MLP neurons of a small language model. Each row is named by its layer, matrix (down: output weights) and neuron, and shows model dimensions 128-255. Each number is 50 + 12 x the weight over its row's rms, rounded and kept within 0 to 99.
A block is one neuron, or neurons of one layer that tend to fire together. After each block is what it responds to, as a language model described it from the Wikipedia text at the highest values.

L3.down35:64 56 46 24 37 41 60 58 46 42 57 46 35 54 39 49 78 53 49 51 38 37 58 55 35 59 46 50 44 58 44 56 58 48 46 58 49 55 71 68 40 59 64 60 39 42 56 53 48 33 52 23 38 39 46 27 58 42 42 42 63 60 42 69 72 59 61 53 53 36 50 43 74 66 22 60 53 59 38 35 46 28 49 60 77 50 52 57 54 53 33 65 40 48 52 26 57 54 55 57 50 75 45 29 44 39 37 64 72 50 39 51 56 44 42 55 59 35 40 57 39 66 31 43 50 38 41 62
L3.down95:44 49 42 67 28 55 39 73 47 64 55 62 39 36 54 49 52 74 49 52 61 59 44 71 59 38 87 72 42 41 55 32 32 49 51 60 54 48 51 54 68 50 62 49 34 48 64 29 36 42 51 61 52 55 51 60 48 45 41 44 44 62 29 41 56 56 54 57 48 42 66 45 46 34 30 38 35 31 38 51 39 35 30 33 47 14 57 27 60 45 60 34 62 51 57 27 51 50 60 60 52 38 27 52 30 45 54 69 60 72 62 43 48 39 54 32 55 46 30 36 43 76 53 47 64 50 54 27
L3.down278:45 52 64 44 46 55 52 45 59 69 52 43 67 49 54 38 23 35 51 51 38 40 27 62 39 53 70 46 67 66 68 78 38 45 32 52 48 43 56 42 36 28 46 47 22 38 61 45 37 54 49 43 54 62 41 32 47 35 58 63 58 42 37 41 46 39 57 53 68 68 25 40 62 57 47 39 63 38 61 44 58 51 77 48 61 65 59 43 51 65 33 47 76 51 47 46 39 65 54 76 66 73 67 65 43 60 54 59 54 59 51 65 46 60 35 38 38 39 56 53 53 46 59 65 83 49 38 58
L3.down421:74 30 51 44 47 62 56 83 27 58 61 72 58 73 58 58 55 62 42 56 33 65 51 48 55 50 46 41 30 48 48 63 40 43 61 49 68 61 48 31 56 63 71 51 42 59 64 49 35 43 44 39 54 40 42 56 48 64 54 37 43 47 44 67 53 49 46 53 48 49 34 32 37 54 44 62 31 25 38 43 48 60 59 39 49 51 30 48 48 47 53 43 49 58 37 48 59 33 40 47 45 52 59 50 26 38 44 68 81 62 56 37 37 57 62 64 45 69 69 67 33 50 40 46 44 68 49 49
L3.down529:51 44 35 41 64 42 64 66 53 41 70 41 46 66 76 61 73 69 80 55 34 45 49 53 32 50 68 57 50 64 39 45 34 42 55 46 59 63 48 35 60 58 35 53 65 73 60 49 44 54 43 51 56 20 49 24 49 58 35 43 51 43 47 49 61 53 26 44 53 55 50 58 50 51 44 44 40 51 43 53 54 55 44 38 67 60 54 33 37 58 72 68 37 55 39 16 49 28 55 56 47 57 65 24 45 57 57 35 33 59 57 58 54 50 70 33 44 34 29 46 55 56 63 54 53 25 50 42
L3.down538:51 40 43 50 58 59 77 59 50 60 60 44 57 36 62 63 72 42 68 58 45 62 61 33 53 39 61 46 47 48 49 47 26 51 31 47 65 50 50 23 53 67 54 42 52 58 50 58 53 53 52 35 63 53 67 38 45 47 40 44 44 40 35 62 63 50 48 54 58 60 36 46 43 44 70 31 45 48 52 49 37 52 32 59 53 45 53 55 47 50 49 64 50 56 48 28 49 41 75 46 38 46 47 32 31 26 66 38 51 51 63 55 48 35 22 56 38 53 34 59 59 66 59 47 48 47 36 34
L3.down674:60 35 63 74 58 37 86 76 52 78 36 33 63 61 62 59 57 50 57 53 44 36 70 68 40 58 40 61 50 55 63 42 44 48 37 65 48 49 54 44 60 64 65 73 53 35 39 42 41 48 63 42 69 36 37 58 54 64 65 50 44 52 50 44 47 34 58 55 46 46 39 51 44 61 50 69 58 45 54 30 68 55 49 47 65 64 69 41 63 42 46 57 76 41 58 17 47 44 37 38 56 68 50 46 44 29 43 47 44 41 52 64 40 41 37 51 47 51 54 40 53 52 34 36 38 55 54 63
L3.down984:43 70 43 44 36 41 39 67 34 55 44 36 65 50 52 53 56 47 64 63 45 39 61 47 49 39 52 51 64 75 56 48 49 56 33 45 46 47 32 62 61 58 61 42 67 53 43 40 32 52 52 41 32 60 43 43 55 74 32 71 56 46 54 61 46 39 45 45 55 38 52 25 58 70 36 48 64 62 49 61 44 62 44 53 60 55 47 42 48 58 65 37 50 47 33 62 45 37 51 40 67 68 42 34 54 48 51 71 46 66 62 61 53 20 55 38 33 68 51 57 62 43 38 54 75 58 37 48
Responds to: Opening bracket and quote marks

L3.down180:35 54 67 49 35 45 66 61 56 61 48 43 39 59 80 69 64 62 44 31 59 45 53 35 44 58 53 39 41 41 65 73 46 63 33 62 26 17 46 55 67 50 61 46 57 59 46 45 69 56 50 33 53 67 55 51 36 51 29 36 43 63 42 37 51 43 45 60 47 66 54 57 47 41 58 48 72 78 51 70 35 41 43 57 38 42 33 35 51 41 56 58 41 53 48 38 49 73 51 23 46 75 42 59 85 40 74 58 73 60 65 63 56 39 60 57 48 50 49 45 63 39 47 44 60 49 51 41
L3.down214:52 71 29 42 36 63 67 49 62 57 61 53 60 48 45 57 45 39 40 60 62 56 59 51 32 54 41 58 55 57 46 56 35 59 30 55 32 50 18 30 47 40 57 48 39 47 53 40 51 52 45 57 49 40 49 42 35 61 71 47 53 24 35 35 33 39 51 50 54 73 47 58 53 75 64 54 58 54 41 68 26 59 50 52 56 68 57 32 40 47 40 68 63 56 52 50 73 67 35 71 58 59 60 24 63 38 48 46 39 46 30 33 44 45 51 57 57 38 54 78 50 51 46 42 49 41 60 46
L3.down234:36 56 61 46 32 62 39 38 54 54 62 52 62 40 57 59 64 29 77 49 57 48 62 49 63 53 59 45 41 52 45 70 42 60 19 47 47 85 39 58 57 45 64 61 53 59 44 37 45 43 69 51 43 50 55 55 48 46 20 54 44 38 44 37 61 47 44 58 45 59 44 28 34 75 46 49 39 45 34 46 45 35 35 47 39 48 57 51 55 48 41 46 36 58 57 41 85 56 37 46 34 54 62 69 33 36 51 71 59 53 61 40 64 63 47 51 79 49 47 49 65 27 54 68 33 43 41 52
L3.down258:35 70 44 59 48 68 46 45 63 37 68 43 46 54 46 57 66 48 37 61 38 47 22 24 45 34 62 58 70 61 49 49 44 47 49 47 52 50 58 55 45 29 41 48 67 52 69 47 51 71 57 43 23 50 48 64 63 48 54 81 51 33 57 64 50 49 73 65 61 78 69 36 53 69 64 54 43 58 38 33 46 64 41 43 34 59 30 58 49 54 54 48 67 28 37 65 67 49 53 77 35 30 48 51 55 34 52 50 42 59 45 37 40 54 64 38 39 41 56 51 48 40 39 58 48 65 30 48
L3.down468:38 54 35 52 45 64 32 52 68 44 70 53 63 71 27 62 68 39 37 54 37 41 56 40 27 58 48 53 45 50 44 57 45 68 55 54 35 54 33 33 48 73 65 64 53 64 68 44 53 51 46 45 29 53 49 74 31 26 58 69 34 20 40 54 59 57 44 51 39 46 60 49 61 60 64 45 43 69 33 81 54 60 41 57 42 75 43 18 29 59 36 30 57 44 44 51 66 58 40 58 51 40 54 54 52 50 30 44 62 55 41 52 33 70 35 54 73 69 63 45 57 37 67 45 49 58 40 57
L3.down540:54 29 64 48 59 40 55 56 48 53 52 47 61 32 39 44 52 33 71 20 49 66 37 37 73 70 29 26 43 31 61 51 51 53 57 48 66 44 65 59 51 57 60 47 34 66 62 48 53 55 77 52 69 47 45 47 48 54 45 45 39 57 43 37 40 68 53 49 40 49 33 17 40 66 42 52 44 54 47 58 52 61 43 36 54 47 57 47 37 52 49 45 40 54 68 56 53 38 49 56 58 57 45 43 54 53 46 66 52 50 67 40 40 34 55 63 35 36 52 64 66 68 75 47 50 61 63 47
L3.down676:51 38 41 33 60 40 42 53 36 31 39 20 28 65 38 54 45 56 46 43 47 57 45 58 45 59 39 42 59 48 39 39 66 33 36 58 39 66 61 34 28 56 44 43 49 54 62 41 41 47 43 35 78 41 56 48 53 66 46 58 55 46 50 51 70 73 41 53 50 47 42 54 62 33 63 50 46 53 61 66 26 49 45 38 40 60 51 54 68 47 31 43 45 57 61 40 51 80 37 61 26 58 49 67 33 27 58 53 54 27 41 40 40 37 60 53 58 62 61 49 82 50 55 48 46 55 51 38
L3.down980:62 44 54 49 52 58 38 41 66 69 69 33 53 58 27 72 68 47 32 81 46 22 51 38 32 35 54 54 66 37 68 65 66 66 42 52 29 67 42 38 56 39 52 50 53 64 60 58 70 67 48 62 47 55 72 53 43 43 31 44 45 51 43 54 45 28 35 40 37 48 66 54 54 55 53 54 45 61 14 61 58 68 53 76 54 50 39 33 32 64 36 22 72 53 44 42 56 46 61 79 47 48 47 40 63 65 65 61 53 60 33 36 32 57 47 43 55 56 43 51 55 29 60 63 54 61 33 47
Responds to: Places and institutions

L10.down89:47 53 56 63 49 48 46 35 49 53 56 44 29 35 37 66 53 37 66 46 49 53 43 49 41 54 63 49 55 50 43 49 42 56 49 50 41 41 52 70 53 51 46 41 72 38 76 46 35 55 31 55 53 45 47 46 54 25 46 31 55 53 37 58 64 59 39 59 78 43 51 58 60 43 39 43 72 57 60 69 55 28 35 42 69 38 49 20 39 54 72 69 67 43 33 59 48 39 69 50 47 61 54 35 53 10 32 44 76 45 63 41 41 53 54 59 67 61 56 39 57 35 36 63 58 55 54 46
L10.down470:41 60 43 67 21 28 43 51 57 52 61 41 38 58 59 44 47 58 62 39 64 42 48 25 68 60 45 34 40 50 50 65 59 38 68 67 67 33 38 46 39 37 49 42 75 51 58 57 41 62 38 41 42 62 42 54 50 61 60 49 44 66 50 56 52 25 56 56 49 44 62 59 57 59 53 49 57 43 40 50 58 62 39 55 63 29 62 42 43 38 61 24 50 69 55 38 56 42 47 50 43 58 51 50 42 42 56 70 77 33 59 53 22 49 71 50 51 45 36 52 59 33 52 44 37 58 37 45
L10.down547:30 69 65 63 56 42 64 50 50 42 39 55 43 37 44 64 67 70 45 57 38 40 46 67 60 44 46 31 52 52 44 58 51 65 69 43 47 46 53 72 49 48 42 52 53 57 38 56 47 36 57 47 63 70 66 47 31 27 39 59 64 46 47 76 48 39 43 49 63 61 36 60 53 50 10 42 52 37 35 44 24 45 44 53 33 64 29 64 48 43 55 49 52 34 51 52 37 51 33 36 53 56 61 25 57 36 27 49 73 66 59 58 33 55 46 31 65 39 43 62 43 47 53 41 42 38 46 69
L10.down658:52 44 46 45 71 57 65 55 46 52 54 44 37 49 58 60 35 41 72 46 36 53 40 68 35 47 55 48 26 62 42 41 64 59 65 72 64 58 46 63 50 52 51 58 73 55 32 43 52 45 46 51 47 72 57 47 35 44 55 34 67 42 58 63 34 62 48 39 67 44 55 56 58 41 20 34 45 56 62 65 52 55 32 64 53 37 42 34 40 47 43 49 59 42 46 65 45 32 59 66 60 43 35 44 70 52 63 48 51 55 74 41 58 49 45 33 45 74 46 60 56 55 39 42 35 48 46 50
Responds to: Land and life nouns

L10.down176:50 62 35 43 62 54 31 43 51 35 33 33 53 49 60 44 38 46 50 39 34 64 57 35 42 55 31 42 54 67 93 42 40 38 55 35 63 44 44 62 33 54 80 56 39 52 47 52 72 58 59 50 37 43 49 60 50 44 51 45 53 60 55 48 55 51 45 51 47 54 47 68 56 32 37 45 41 50 37 49 51 61 48 66 58 69 38 45 56 57 60 57 36 49 43 41 37 59 52 36 45 57 70 61 39 67 71 58 62 44 26 68 64 36 54 47 34 45 63 59 41 38 48 57 45 48 56 23
L10.down880:30 36 55 60 43 54 57 63 51 64 42 48 67 59 64 51 52 73 34 45 51 62 13 59 30 50 50 64 71 45 63 38 55 38 27 42 44 65 56 41 64 54 44 43 53 58 45 46 66 57 48 40 67 64 53 54 50 64 53 24 40 40 74 49 65 40 47 55 37 41 37 36 67 35 41 63 62 32 51 53 43 69 76 64 62 64 48 57 27 62 40 59 47 61 58 52 28 28 44 51 37 54 58 58 49 52 54 69 53 57 25 45 40 45 58 39 48 38 49 48 62 59 46 28 51 51 51 29
L10.down919:11 65 49 51 41 55 63 42 62 51 51 44 41 45 48 46 62 72 51 35 31 45 53 61 34 44 45 54 57 22 63 66 50 66 42 39 60 52 37 58 56 45 50 54 53 45 50 46 44 55 48 61 42 30 72 46 62 18 61 48 58 34 46 38 53 69 58 65 66 52 40 32 57 51 50 50 58 45 65 19 61 41 59 36 57 57 87 46 67 56 72 67 46 46 37 26 36 41 36 35 31 43 32 71 43 63 49 51 46 53 47 76 41 68 75 39 58 48 55 57 43 66 53 57 44 42 27 51
L10.down1013:08 46 21 67 60 39 34 56 38 39 50 42 66 43 56 42 47 50 45 51 41 33 38 61 70 27 49 38 46 52 39 49 62 60 39 65 47 47 45 50 59 46 55 57 35 57 68 65 30 18 23 55 48 56 59 48 42 67 81 73 52 52 54 47 63 65 56 49 63 65 47 63 45 45 65 57 58 64 55 32 48 55 53 48 71 24 65 32 44 26 45 62 48 57 37 48 51 68 59 60 44 71 48 54 71 32 71 48 74 52 58 41 39 43 64 48 47 45 48 31 67 52 65 26 40 41 49 49
Responds to: Sports stats table cells

L3.down99:31 38 50 53 53 46 73 65 28 56 24 52 41 49 59 54 28 49 55 48 55 65 48 62 39 57 65 65 36 63 58 46 57 38 36 55 68 51 58 27 39 36 35 62 50 62 43 41 55 34 52 51 30 46 59 26 53 50 55 47 53 55 64 50 58 48 44 29 55 59 60 67 50 47 43 64 41 42 55 53 63 55 48 62 77 36 64 53 56 59 61 58 67 77 52 37 44 48 38 30 67 41 36 57 44 35 45 69 47 38 40 57 52 63 56 43 37 39 43 75 53 52 46 52 43 58 57 37
L3.down169:51 55 59 34 33 56 42 53 59 56 47 49 36 62 47 72 47 56 36 40 35 51 22 45 49 44 61 64 59 54 31 58 39 60 48 29 26 40 41 35 53 47 29 61 55 41 47 62 52 72 54 46 61 55 39 50 31 49 63 55 39 60 56 66 46 66 52 46 53 73 65 41 53 59 55 51 59 51 59 56 29 41 47 61 45 70 53 35 65 23 31 62 54 57 49 53 47 57 39 46 51 78 54 50 64 27 38 52 74 59 66 50 17 33 44 52 62 54 45 38 51 55 52 41 61 28 56 61
L3.down184:47 60 50 39 61 47 34 67 51 46 34 53 82 60 52 47 52 59 56 35 35 45 46 67 51 51 46 56 44 47 57 53 59 42 55 89 35 61 40 63 47 38 67 58 61 71 55 37 43 35 50 35 43 67 54 73 49 55 55 68 52 48 24 69 44 70 32 26 56 41 62 53 22 75 56 51 35 38 29 50 39 54 56 60 58 62 36 45 42 47 53 58 70 45 51 49 59 62 26 54 50 50 50 40 62 42 25 46 56 46 43 48 66 58 52 17 44 49 51 48 53 56 46 51 56 52 50 48
L3.down303:40 72 59 61 81 55 46 52 46 46 50 76 54 48 64 50 73 60 44 71 50 46 43 44 48 48 47 75 30 52 47 52 33 38 70 65 41 43 55 56 64 36 70 69 54 41 62 42 62 40 64 55 39 54 58 34 45 49 60 49 65 58 61 63 41 56 30 39 56 40 61 48 47 49 79 31 53 37 31 70 51 62 43 42 51 50 54 30 42 65 23 42 56 41 57 55 48 66 22 65 68 51 19 56 33 48 43 48 70 46 55 41 53 32 37 42 70 40 51 60 54 37 51 36 38 64 39 44
L3.down389:42 51 52 57 66 31 45 43 45 53 41 40 63 71 54 48 51 47 39 32 61 48 63 60 49 58 54 48 56 61 56 33 55 54 28 44 51 51 68 48 26 47 42 37 68 59 37 60 52 67 66 53 62 71 44 44 45 58 58 52 39 45 53 35 50 42 61 35 50 39 51 44 51 50 54 20 48 28 45 47 49 47 74 63 42 49 35 67 41 68 42 37 59 51 55 43 43 45 65 70 39 34 63 45 60 50 44 44 72 56 52 48 63 69 63 60 65 35 31 59 52 55 53 35 36 81 40 31
L3.down690:41 46 51 53 73 48 38 56 31 44 42 49 47 67 36 68 53 31 78 44 49 48 46 51 40 52 63 45 56 48 70 59 47 65 54 71 44 58 50 42 50 20 57 21 59 54 56 62 62 55 63 38 61 41 32 65 33 40 38 40 40 52 36 52 55 54 46 68 40 56 47 54 51 52 41 47 61 55 49 52 65 50 46 62 71 46 40 56 58 51 45 51 52 31 64 38 40 54 41 64 55 47 44 73 56 60 74 47 53 40 31 48 36 55 40 63 37 35 64 50 62 56 44 63 51 37 48 59
L3.down805:49 63 72 53 32 44 45 32 36 46 41 73 36 39 34 73 60 43 52 19 40 61 55 48 60 54 63 45 68 39 74 63 60 47 40 59 28 62 37 38 38 73 50 60 59 36 53 28 48 59 31 48 63 55 48 53 50 59 56 59 59 47 49 40 51 62 47 44 38 30 25 39 41 43 66 55 58 48 39 52 81 57 48 35 59 46 53 34 38 44 75 28 47 45 59 55 37 64 32 50 22 47 56 64 75 60 48 67 44 57 34 61 54 40 72 56 58 35 51 48 52 52 39 72 48 61 45 56
L3.down987:49 47 56 55 51 49 29 33 56 56 24 61 53 43 21 40 48 61 37 45 61 57 68 71 62 48 39 71 61 61 52 45 56 54 47 39 50 47 71 66 57 52 36 48 41 51 51 47 42 67 56 29 69 60 32 49 37 34 55 33 61 51 56 65 53 46 86 33 38 61 43 64 60 40 45 29 28 53 51 39 61 59 65 39 60 64 43 60 46 47 35 55 43 35 43 41 27 47 54 27 61 33 56 55 29 68 48 36 57 68 61 57 46 44 41 56 40 42 42 64 47 70 48 58 62 51 47 38
Responds to: Sports results tables

L12.down415:58 56 50 37 40 44 64 62 54 45 51 49 34 35 38 43 56 42 48 50 57 50 53 75 36 46 61 45 48 49 36 32 48 57 62 58 79 49 36 49 67 48 80 41 52 43 47 65 47 36 54 52 51 38 43 43 65 53 55 39 47 38 60 55 57 55 54 60 55 82 37 36 32 41 51 48 58 40 56 61 40 52 43 50 50 52 68 67 69 60 58 40 46 57 49 66 53 45 82 50 30 44 35 48 42 47 54 43 42 41 65 68 58 71 63 58 50 53 42 38 45 48 32 52 40 48 57 50
L12.down894:58 45 32 64 45 51 53 53 49 33 56 47 50 40 39 71 36 74 55 44 63 42 57 59 54 50 54 67 35 49 56 47 40 43 48 52 25 54 43 40 36 22 48 46 42 55 56 36 62 45 38 59 41 41 56 32 51 50 73 33 35 58 45 53 64 47 57 65 56 33 38 62 42 42 52 63 59 61 49 65 30 75 25 55 30 81 76 54 59 47 57 55 36 46 45 68 43 81 44 40 45 48 28 40 50 41 68 49 47 54 46 54 55 24 44 56 55 44 62 34 41 62 40 51 63 46 45 56
Responds to: Inside-parenthesis abbreviations

L10.down107:37 58 63 52 40 40 63 35 57 51 38 29 56 54 55 42 62 70 52 64 53 65 63 61 33 49 57 56 50 48 65 46 49 51 44 51 53 50 46 60 51 56 39 80 35 49 69 72 57 33 50 66 61 62 40 41 47 47 36 47 46 43 56 34 66 45 61 65 28 61 48 49 52 50 55 56 39 29 71 47 45 45 42 60 52 47 56 41 44 58 53 43 39 27 51 31 41 43 77 29 36 57 50 56 53 33 70 49 61 61 53 56 59 37 41 44 45 58 37 78 50 56 39 44 31 43 60 53
L10.down186:47 62 53 37 35 42 61 55 43 43 37 21 76 53 45 48 73 34 57 58 40 62 58 53 46 40 31 41 53 48 42 58 43 44 55 31 70 35 29 31 43 53 50 65 59 55 46 45 44 52 44 41 51 39 50 53 63 52 51 42 45 42 39 40 30 19 66 51 54 69 43 40 35 50 52 45 33 52 59 61 18 50 47 54 54 57 51 31 47 52 62 61 52 52 40 49 49 46 70 53 44 56 28 68 79 67 65 65 56 50 49 69 61 44 54 42 51 64 62 53 64 81 37 52 61 54 50 61
L10.down327:51 47 55 55 56 50 67 48 31 43 54 43 60 61 29 42 52 37 47 55 48 51 54 46 57 57 49 39 33 41 54 41 19 60 39 31 84 52 51 53 35 70 63 62 22 23 31 43 55 48 52 41 67 53 61 66 63 22 39 31 41 55 48 22 45 53 69 43 59 51 34 40 61 54 51 36 49 32 54 59 39 58 27 65 67 44 66 47 57 81 41 58 62 61 53 49 45 46 61 36 66 52 46 48 40 49 29 62 51 59 47 68 58 33 37 48 75 69 50 46 38 53 46 51 37 34 62 32
L10.down457:32 68 71 23 50 51 45 39 59 34 54 39 52 50 58 47 39 41 52 57 61 58 28 73 39 31 52 47 35 43 47 57 60 77 48 45 28 42 36 47 55 59 52 58 50 32 35 48 52 35 42 64 60 45 39 49 47 38 47 24 50 59 57 43 52 60 49 55 29 45 33 54 44 49 53 58 53 49 63 28 36 78 53 59 50 58 48 50 37 52 51 63 48 34 49 32 53 32 99 37 48 62 34 42 68 62 53 51 58 50 44 51 63 53 66 38 48 69 46 51 41 41 31 66 49 61 62 62
Responds to: Opening bracket after term